config = dict(
    num_attention_heads=3,
    num_key_value_heads=1,
    hidden_act='swiglu',
    positions='rope',
    rope_fraction=1.0,
    init_std_qkv=0.0361,
    optimizer='ademamix',
    learning_rate=0.000339,
    beta1=0.9,
    warmup_steps=443,
    decay_shape='linear',
    doc_mask=True,
)
MLP neurons of a small language model. Each row is named by its layer, matrix (gate and up: input weights) and neuron, and shows model dimensions 0-191. Each number is 500 + 50 x the weight over its row's rms, rounded and kept within 0 to 999. Numbers have three digits each. A neuron's up and down rows have the sign that makes its largest values positive.
Before each neuron's rows, "fires on" lists the tokens most often at its 100 highest values on Wikipedia text that the model never trained on.

fires on: ","
L6.gate242:409431547483432507436478499495540476538481435457407509498511518476580630530564517438507370450539542471575489469525522497499545553431435487514448506495503507468511583511496504490496529531535493452492451520516518505492518471519444501493536515459534488411564541552463565439559530584512479568563502551487427483519402572577474440438436457412595445525448555515449460412583509541477462461419395475538466575413541545597443508482610519558435527536541419520449507423469454544610460466458551480445450498496521514537535523480510427429459465447490526488530407592428407509473503530508452599
L6.up242:417456460512553565461504512515599524434479531487548459581606596417529411510439516422548441491493531526474534552591548500511496462560434547516416505482568493535460575544490512502482514418455491518497547460555389497453572537410513465523512379556523460509503549508503535499488525492512463557554494575392385543475492498500423420514614411550539460415542509399488502438563426499476481536461498429463528478465489416497433537493506466509539463498512485522521505490428501529552504448387567492460446491547526563507442477521587494539485481397498481473522513493558385368520446480524409483

fires on: ","
L6.gate147:498495565526487594527380460513540449486505488512469377523519459428456479479500476473474455539510513528470512392561387535574477506471489571485492470549572517484521443410480482391655496488502421545485495433587488455602507538491435608456542459522514556483477469465542599480441474449510480461450570521568499542510490578562463487538588536540399506455506501512428526479514548566513446486457584460392445525455459445477496530481508470465570504366516492507525477435432527492488585490528490523579447415540464580483528508520573435501473568443527542480548517474482476408411515498592516559
L6.up147:493440520434563462440541404530422551467424557501499429546500591517549436492562510538485572525412473531442508482533481550401507644515430457491523413463417516623465468500490442550427539583549490546579427540516500510492485481434469554530482487487483563558489488416521508527525517478439484446564477460484563625510496524445542445508519524489461520505539557370471520514474538457542474476553438510492468498545518586481513538524532558475589409441588516499522522439513462562407541480550467493509486490476540442529497455569565589490436541410574486450545555469501485418540611567398518542

fires on: "z", "ig", ",", "ict", "ern"
L6.gate22:575494533469491540556541519613453481494510469452477422546562604505481517467538451469496548465535553467511482439515453549450470537510484528482473503407486447533593561449491466515517481448494553510524542556439517552511542560480460471439542531525462543479485416424518496442565420572493498505467599460415588480547489538518419419477432582519560488544423570509474531450470505553529495473587406472610529526476485547495575523466504507588454523459457506412423520494592525606499565448571555443485417484487490464458572604422498526487413576479475455491409423448569392487577447469479550433
L6.up22:487443473558431559517575540523535459476528548541508379510488598495519548512577462601531484476422580384368425510374554539564502518491517533547543465464539536559500529526455564530545453454555415559468429486533415430514492530447493513474493499567537481471610466574406470488496535582512494550569483592513404461582487480402519565510501497530467511504534483610451430506486475501461557480521412464502534509452424536552526497516442554542525547455478566525597532491527490503507546563513507522429423439429558523505580508478469562481526400513521504538536529562391528508500588491450497483

fires on: "U", "O", "I", "t", " to", "ir"
L7.gate234:477538398526516457501510522499488560502469540499469503398455476561512452493488575531451429494513505437530495392571432517494539492547522515545474491487416480525511520476564505516453523460548417575484448482592534497563434531455514464595582533474484510525485408541580546505593492539607424498537418502366530380553577536564529507574485519466533529555434578504513561576468550527475580440463476522482499495459451464437522550532564532550496533497511587558602534493492495569460535517458545562483477545504494600506483605500491495526579585450520418542495468453414501416446416367436480488
L7.up234:544518614497516589480495458482500485469404525478514493534455619575440511468493518426475438482488546597495486512554523416452421571582413495539485552431482502495609520418464446593378477403588534411559516544531525507528530473491534477537458550557504495387532529476486562451480557543558506506535451443483537459489505528485495523546502549520427564473566483541506439410550498459569475443563507494533483617472481429457504551598456619479542429475576418476479549537566494532577453572464423443534472471503454399512457573544512485476524462525490447477517472545596494469524531480493519570

fires on: " or", "y", "oo", "or"
L5.gate169:565461527446442472516591586494482466474476516529399543433448483569469610430441430459467421451488492509508485551500547492451520492389526514543475497525548495528574560590470590527488474467515504446451474549434535555330485499598544479515474633490481511553550493499499449495423436458470564550520475505493535459444516420460493471600539482470537464496459449461534477533474519382503470567514407449436615467583523486550577478523478513544523547470533495499457481517563485468489496467465429484589560489588442545580459534525461548558515439531602563482477408499476435452412452486482553452
L5.up169:555511455511519473531577449501531519505503554457526513513423579492576550569522509563493493483439524471500488508540587473458547460543539472481589424514562505470368462518442522545541401560545492476404530511468448439509500519473532497513516489417510454497445596558396412498539496487560559456487471578492448443420595460443432359445462480552503534426418465497592543509537499452597531529486535540471476482457463474497495533454472484373527382441466587349520526493492452510464579491555514547498528534516513480443567450533442564472502543532605540488538463517501549540579541546460521411

fires on: " by", " with", " as", ")", " to"
L2.gate101:520483484508461447480418423451554540508528367393546471505594493512577529494505568525434489574523626633454485514528482430543530535462505507601530481442526504575476448506400482448506514411524398564576532508632543496567427554608500532435461484520514527483575494463556539565454562539514517473534501517509476519472539463520470425533605467506535483540382478463502527387538528534530568514617577460453475508502457467433500519471505455474573462512569546519529518448460611550558496502496494545509461519529494498537509518588475433519542516495505453411587569510530509476512505577483471561
L2.up101:510355445516460464548581562501549528556412568430412447494444458506534463594545579434462460530433434532554482546428485527501539502558451449532507570430419543586461536503501579413517586487475476456480565500528546470589441482478485357514515451427525474514496513480548493456567517406449425503509438535444457490551525535471523431553565505560460540419492479466470558501546538467450507552496519499385524555460518468505510515520450541448477474625553452474510446575459615570548458503533458427490558523461524525439467514477362507497531502552411474487455535460563493583516497505478469520

fires on: " =", "ing"
L9.gate200:612584604457427501516564503521432468495445457567479547486530471505498457522369505465386501520406446482509526461458512555542456436513470511392476545572506503467558453483466504457471469527518512548521571524540506513477505462579507523495517445558506521542461582463517406516509457502565498656502461404554488485667534564463523484481482441560457491535443484493493513570423534494469452541536467520469480432471467355576558480524488614550490497462513477532504439536460431474534477486576427507427508454530492550469562552495423458465446518581382516469478575598556540531496548526515538501
L9.up200:524573488517565418476476508545487584513556622568553519509542543511453525514529527394485544449485477504551493537529453406514447489507486565415477404405584562572530524350438528435572499499470563499474464557421514538421492566496554508513522470459434478552497591542477472522504495477430468512578522477527500512509577461564497495536445559510479565554543487495537564488502474524482436526594517476550579604557465601483534495425540552473399499543450519619547504551542581433495464560539459544455483428619514458553569454575501567545461521526551515481496461508478525520584462590447511523

fires on: " to", "–"
L2.gate7:533537566512468617554470459499512556516399467568487523511468547513552496515455566526494477447533493524478457531524508535556457517472409504554472447515433521596554598485470515565488569420540542466536480516488521488462507488419485511537475517678501553511556540581488494452467451528522404609521442483544477456501442446610535410589514510490529443429506531495550465543405554461417587506427423448420514462442487518569517555456471516429539468414527470527529571426544403468480464463467485492541492501397555488527491523479536513564571459456525526562467478469414517443461379475436398501
L2.up7:453418482539552425568505491553444444491585489530556454426618515608537423434499529510448521493473452469468486539559470489460506458535520426560528433477487529601502542495578417513493540509486580508548521579397405474428448428453504541489505527556537563573588484530528597413490581486490454506547470432530465571476374466450501546485524527471514569529563483484426429497556470438440530440544564528430447540491504492464515525468559481541428525528498505491445448518514517637485491475514518553509492496440514362489469411509559514531481480427483514505381473525424427489504455480531393462

fires on: "b", "op", "ce", "in", "ith"
L5.gate39:453624512527485448582582471546540461476511547489524545533531547505513539583481482523542484493587515571500505548597514578479434573467587541536504576502533580379510502569563561490533586517523446524538684508453476519512469516544507548501496536485492513519579549577528561537547509481508451421507496435560409466419416569574473451560493544431598535506418500472504556581512559531504479504521472424428510484476469437502511510545601515401508611514457549472533475451496451513577490524511478535437482488541454435403538470507487505556505494562534456550555535484506503482501503650412504488
L5.up39:486588384533573494484441469529544432466453533542543455538451483407488475533532393521441584502521530512534522467415553573621483521479497549568561579513525537549451514499575564475535526525520471594485503422523395454447479592507564505510423448493463483442468486417475544483466569514526502414507521463509430598480491508501474475502489530489468591623500550485508576541541475573450380480509480519416511454531480473497471493551528406492512523433465510495546536553457447537495510528512457605517495522527548488508558441417470363492518515521601493486623604575526515524402527560506519530

fires on: " \"", " by", " 18", " La"
L7.gate215:576538503506451530506496551535532477492439536530453410494369474586494436489450494605438400424559532514551546426540534532486574536519533497574502497496433429478447453487530564448573564507574541568470523471511462455576424458538528442535464524463474515482519423471462471521483518528426410448381456453503583490553451560471489544508536514502418517528497590573449531438537500518514529468497593527465503595411545445426444417581475514521505515550499501423403513540558576574483498542590461513465507463456539499524518450509482568618475536416439501554538471425462602525508526453431430516
L7.up215:553494493450487528485517651493542395537502538491561457408458564493506483545516572524465419504464425444576518452493497434492545508550381442500446439527402543351482564544474573580542476527526574508453541477448448526517450467462503467532464547399452517497481496534541525552460481513426503497564470559545596501471482445530564569519488394507513472508453561436535475470576479454562523483431538574562420570508595530482470441521609458565470570594457504483496557483452479459499406437529520483539473514486503440551452508477473417483489472407458479651451545481485511518452512506470459515

fires on: " be", "c", " l", " m", " d", " g"
L6.gate121:403543534486501407547442424542476494495515537441499589434541541581479576594402477507485507504407517437441531469551475468450550573467541454503464508499526477508520522478526477523512534488468503542459485598504464513445511575482557423524589621452523551579517448510443517491483470544488611450540471515524478561524523507628467617563461514446550548538458486512506536522481500527420585471565502400444528566580428512573627513513545471401505543560489535522499574503500500644491462529472429466494516508398488563528456454447523516440446495471504493569489453530517396507551531392528542483
L6.up121:464534452459586528466519512595452500497552434502475582486495459477420395481503438521575487489472433486572444503529506468598414510449489520496581446613586471538550471408553499506531554547546560472587465454417554471526550527513433456421537505454523470518575486533440501482374442388481513469493496528589553616442404521441483584426518509527438504553543558454479468449526509562420601527514484465601598561462483567451565489420480441437536446511512487435500530525499501557520547475474421468517527484512558572576528493470505526440555510454471508518532505549474488426525579485461467567

fires on: ".", "U", "W", "/", "di", " |"
L5.gate111:545494541461520572482462418429474556395505539512455554553451548605397428434627478500521471476524479547474502479567386436476536515459521548599490477480493445534522563414451486476415566417475526492488447462553585563428489482489554497484490528489451547428476496462572543453582528594539447507530435398501531460583574557548533501436447491442443523531480505456428524526536477549490617515487465500463436507472499420417565443612460584444429496468518435478481536488473518478426481523488555506476381468482519434466485511454504548533602520512513440430545487547430486475542441446488554513
L5.up111:399498554494466558527505465568456396480556506529493509533522420490569526526531477544436417548447449528455539592548486480509468441472449451445434546468447456455530507534472507473558507460475439531519527439457499576528589559474635623517549537490489459463459506523447502578525464488455480450548534501555485471469513569476380551596483475397443418473493575535513520475460527443543465501519445527477425510449482585502443561491514475402513514493479471516545465530559450554499630422467472580528454520402530535343493470511525490482521460493532488551386496417377589498474442504516492452

fires on: ":", " in", " den", " do", " ad", " as"
L7.gate24:503404515497577523554499563386546360444458461556469539488436486481573475410508511447465511614482566446544401505507522519503512546523587497592404503462469455497423489469474553519504455544514442520565467475442473506585520522525459521457515468533448494475534492490497516560515451463482484589505536492554565576571472555469422525473562515585548503448422500459451518540526559449506480560458570446530518495559448444541434425441440471508473464532481514494547458529642388429534511401467519531493544465508551475479469440558491551534478431500448539447377509398473556433433558547459450416
L7.up24:486418516483495508455539581481516496563427461474449523473565519539621435502493473472564556557418484467533496451438453540509516474588461508428513383439429494495426562479505606551534431512389530440577503452444415553512515413489417510432492456474456451525451487501510622488424475552466445561524421521499476462505527466473404509500465546469518506475461514471551426590386527495451449454593425511525592525488561609476448455463481493492546504498436459646539442554537525511531549513495506576457504483549549514400493472451421519446466415527434539540474517456561515495470513436464490484

fires on: " under", " match", "nd", "ark"
L5.gate166:458506515365458510515579519446486454522590462531451531382541488511561538453535451564489551466515480577455469410412487531432507542492474577507490489488545525442494508524589542450533604417504532572423486526489382512464426483495487623491496457417617521538595507542492486463528514421427518433507426502491576527466592499423402490545532499504559553574474490448502443497551504469461437482519480516542522478452485480504469467587562525447529457501513477441538440515532551521506517491534514428417549469644562474516573513535556553562471556587457502499477491457571530488476429502487482640
L5.up166:495544532399449533535482460430562507518528414467518604462535437478586567492501479459546535486520496497475416444468422556455592526494501518533399428539461508488508486534545510419438537478520521526470503468500455688501547531483520531572534448537469548555558528487395504583444570499467477536532454478507498461508615511597418517506576567531530507472479523471485546552516544370527398527501467488444472473432467438557509598517537521504548488493561518526496533447637550498457580500508474510536442425485513454492507503492502424572481528470464442409504464599433580511470400448523410530

fires on: ",", " as", " be", " became", " become", " named"
L7.gate74:503444427548530499422559536454529514570566535465427518614538414518497460427516528428477513402483497456532542445486460509506544609478428499565496471490523489513578445456416441498638552510498498458377476483475513490465441617559525438510525514498479580490461503452477408501469509461520619476500469547483579505403564521487403441443493451549498511515514484533476491571488470581483528483542513491543494470445546451508538467453512455533542474492498477491382566546410531481487528472497525568487452543521398550527431459490488480412544442461516545578415469466481633405439509425536425421
L7.up74:445376535529514459529426558506501560521600572578483547578542566494499513466448596461471559511478462492435455599441525605526581561565452496554512493506490474497485428490552526567500545400514549519478424567576492580469452494500422526544461545511470542455526499580514484516488469449469573541454485498481512561473487577543514489461475525515394453514520437476463521504474413537412462591424372388559482542490525465479546476515575462558418495496418504399429474540497490583566506465502442535529528491600540566424494487534580465526431483502578529468516503507464444457432442570431531536

fires on: "D", "N", "P", "K", "S", "L"
L2.gate242:530517419513449471557454416512534577417533414555422555539545499507573556532511486469495509499535447478517542437492496475482488542490461577508375431518486514580444521428452565513486597503543528515538561579470463565523486484459492545478448528600495482391520459531469477549508605605527504472455547462538522435381436511567537460515521463509555512461501575460504470664528501561551443504474455468431514493441539529538495545459419517503516516433512428511575520540479499630549531464527520539570446468546449508477517613480539493457535571476491501462525495491437504406495443374388575533
L2.up242:567536461506562557485468476487491565477501549429541589523488483470522622567486518525550480461544516604570531478527516573460438488393502522499560439600462403488510595552475507464530435433501523465557501484463471422499454511477436548449478553526469482544580491585402478496599517452510485549533590528490440515520463569465498525454526467480481522516482545568477541476511588498477517404351521557568461489471562501591446543525518516608539620585490501551464562489413538493580559468627442438482502454494478527507469460600492474493456521519496610510515404512456498456484547483552524436

fires on: "s", "y", "z", "up", "k", "es"
L5.gate215:561546476548523507485439510517453463537582522573553496513570493519464438576552414439507500560553443501510593497423387593470473554582524500536523526495468449502518496503540543522461534437484558557487473463499584464464589470467526429581561596477500551520527471530472393517564492456519534528477432545440529602527449465453484488511457463482490539479516558439463501523637378412493488514556442542548508618507449556486537460655531532551565515480448565527414515516548532504458503535381526454470508547466506448536553476525543521586560446446489472564528468488557553504424482432413482581
L5.up215:500526439432493431469503513530490526559490451529538422544549477586598478552460508510469484526414562470530538489422560480482575497480469532507504536429574451539493500440509490454497578548536542540497535532629592492564494521450492372498359456446559515537607523474573559585479502413493582532411517552457528475514536429547488547547479527412404491397436529473600485501517416504489508426449507569469617539479520505466534508557550463487543491563472512534537470618515492515513523553462543482436575491608509514474589522435596477497563533452480518565528516572467483477501571529508529561

fires on: " by", "w", "ma", " via", "-", "f"
L2.gate103:467490434514398564516540533518413528520390525445423434544453460533496506475495410465486505650403464485533545425543522461408494488417453505477462435524513464494516506428446376491472502443439502408435499368512508616466481557536562482506408532426482564538421536478598397567501523475443469523563557460505477465475510513489533536547553486474491592481497557456417445502500486475608435515491501502431462490566527491393488553620522449517501516532522481491491588478488505522506462499599484473465552448546448462533513478493423463485439460480577531428457527501533565442509551481441534499
L2.up103:523432525547456448442427593558540482483510527487465543542522486488499444507453482566509561515411594574626471475505497518454427497490511567489558447523480409443514552528445514495544457453605468506605461523506475534525435521518469471469464508558550508527537490511530532517532507462583547552453560530547538515431502552498508541515500501476505559544500468673516484469591477463632457441605606515405462475492563495451494430430541440520558553477454491500515505477451607508508402423449432549478484490472486453507503564528439502424589566473450512408548521579416389497479504459533589492

fires on: " the", "  ", "-", ";"
L7.gate99:431560569500533517574557584522507470526373586511510474426417539472556502550444536558493490482508471543515492595446501544495551464381508538502438526617578502545518553550444490537500481458433453520485623515544487488404497501498488427453549536499481546529533524562356383505656473475571527505505511469477381451518478495527505468487505526437530451557498526540472470538414474529581541503519534486427557546498491450539508501448564486501534466553501488491434491477499519435567483497471441466559456567441444450563506522503506491484488592389580494667454502530452529542522468568535514513
L7.up99:499555477459422420524488558509457420475599549540476428418503442481446514491542462601466538538494470467589547517522494472475490482522510552516436485493533417531549536610489519456430455487506555475504465505546543544533493491473464496592514551521396457532512553498517526476508553463489628559479508566407548498510493502617532496440421590523602581496525493431446604460503428508552436517462442427467476578511519575509492504518541579404452448524496527431528496545501503415519368466391472510456504484482490483451431441436531496570565483475493514496528384430479399506470444597564535551

fires on: " St", "B", " B", "St"
L6.gate63:468480477525474515405512519465473524480442545461480603480499499576470525473527551554569485599523460434549464420517500457520505565475524473472522547522526494496519544462571445457456487579594534558490445553459465529482525532557464525499448514547476459579503494559535483438506413401452537546584431582490466508570503586463466484581491489431534477339461546515527547534475548476467527576443618415509603503480532497338508443494530536433445492552550532459573534451559515574433508414568521524549496443454413525468397403476529556533412556449533510512560520478461518475587545504476540489
L6.up63:397471485543511502556513437482443477518491524541437571505467483516480566546599490468497461537558515499498531466411356529474527540570516546592452608506483530421440509507477442490556473447423531499538451462492461510452515534465438424629537481503567408487552441496552456564476548479540494493465564485501492451569573500515469438580431538541458631581598537374528540517494547372494524578522517506526411490491557399566506491506519505492455510475563480462491549605483532557495476607547523466575570473483531489426514429520526453549423539462503547515525528534447604552491528533515506543

fires on: " as", " if", ",", " As", "As", "l"
L5.gate12:448464599463431501522521554502468452558478534494407476518537531555448582425550432474535455599583507524551397494426592501567488527516487528494480462436466478516459516479435519528463513522488443528527513565515432464482451464450503559625499417532514491460487454460489562472538439546541441390559465568468451573441478519487459528577496569574506490460383475455486524515527519448535379584601435453532587528525530494481565443485470574463556527566554526452560464449457428574472423471471488417519443517492474452463514544439533561550423479443512445495566484391501437456565508581484455565
L5.up12:513503543518473484499510538480508508488473493370466467557476426530483577505470550378451518541528535535550494500490483441399331471505436534527476554503625460541581500498435461516452486539460524544521524491600473581489509473576550581452517536494527509479645487518581592523490530544391490530618553487474458537499537426601537403468521439449556495496482523526493498477448508477478540573597517557560423570523521447557522511466432547421555467425526496511502561459526526499513456446450464435450419514453494411533517504490503492432468488454365480450451490491562458428556531454494513551

fires on: " as", " of", "du", "ster", " U", " on"
L2.gate239:473498472492590528438570533453494509567493561483456636443462460471529547465432530452539456606448450447526414522492525539441537553520442505540427536474568413555428464491585492619448492382473511503576422479399477539502439523444484508627568473522445473500469524401572547440465587473548449432510478475528591420504503468488486542448554487437574531492496523567508484504469525519516519631490491567419540555491528508472421458503552443584467514533534439633477516573442532422483472560460478494497455525549553473517474440527507508497485542501492533548492457464608510427487533507439475539
L2.up239:401472573574559557526523510480499507519478471571574547444394460571471609457536500445490496453450457478580554518400523509529512490470566531501426549510548456535548519411607406505506452532412475506441518407404527525521533442524542591495468404455548535502501460416526504490445499556487550495434476476492472480516425588433461474509412599510531506424569510601525431599463522511461467526558509507498530467463571469525446516493458481549547504434610451393525574528541438555575462483525492482467484554550504456487473550480484526423539524545462581423502453421555479523529472495480623529

fires on: " =", "="
L5.gate119:553478430504416446532509453432469483427511468509589532472510502450425461509511481499469496574445521478442448529582504416457559513617478600563512521555550464514535522527481478415455453452462413630465521573429568493520464512479548526507531435475508490529551588636491433405479480414481447446494455527478474624581482545483476500527526413495485568519561513510540539514468430510506540530466541398461531510463522481490523487525474405466527488510426556485505559498454480463464567476521444535401418460503498587383475569567558533494591537485502458554462539374580509491477551526550517418
L5.up119:501529591517481481486551610518554568543452529452456574546514467463544470520415591507519523562518532439670463530470596487475538515435491456458476492511474501487547425454478520450472537509535663397545482448461426444433567516483461471426400522495457581578534522562534451474575427495379388483517505494369511510513594464433504485520502550482515499539421462466553512437547530451512539517463547540509476570449570535518459532563440466490499528505494411552545584535530515547534493448460527551518536516416535485576553546537469506527450525520546471481518419442484481484510567525521401545

fires on: "ing", "s", "ng", "per"
L2.gate85:507557400462462437545440475603496520501540569558558623491489542599432543519565507567546576406449555551446491488466503625468459579470407624508434412527556468435558445516480510488492577524503586447450432516546512527485457491479415512552481557471537552521584487454452430483541498406508561526450484476566460513533502477447533547456486518545502500578490518567417537512545515422509537535480473485480534507492534525556512474512553586564468447444510565598563514521469552549443479496489576463467470457524471528582540450545565507642575481488498538514465495502466547486511472510430360509
L2.up85:482493409503420528501599433436450555512543488463465502589516457481550393488582441548480513537492476489512500394417533549467491507508464518562443458476488522523456441418509457456453514447470531468580485457413516470507568537520452520529483520413445525547385560477541510585393437523527553564383560455455590523489597471492485458432454564468432588452498496390488467603467492469408491558466451494572462453486487606515496599593440536452523512493498491520522373497514501504483491441543533476416513497513433521460526520480475467477484407549520499525486577506540433473481447506384558479

fires on: "–", " (", "°", "′", " Ex"
L7.gate121:528470525494440503575530496570480549418553504453484539447412527489543534499504507550551473548464515481606544465427488540570512513450547418536575616580513498481534498567505466559432539502489549506557490557523495457586525512462560522494509502446437531550489437498524563534440498438465502491509486444586562476490475518518554510504419563457522534453516568545515485519450434485512504573511499529385475471468481548429433529557492438474516530410502528474565407488459497475563497477488540449519481564345413539609436522600563389420465496527363542423535549530573512507464470623512576409
L7.up121:460551545524410437381474466453487522471446511509499463460501426424529437437465494564531511525477565488490571434505477505549501463498397467513589487481540427579500502528610446537496469408500543434441484446491478547515520463478443445570441480547417537445594471543519488481544547473519504466572639495509483552588428502450519480613537424420520549506434435464451546482464591568515596494461540472593561500490542526409521503576556459534427514507584392525512516514526470448520543480575466558431594458411529501477500495491478508466447474530502497468576540571529498401538541561469574445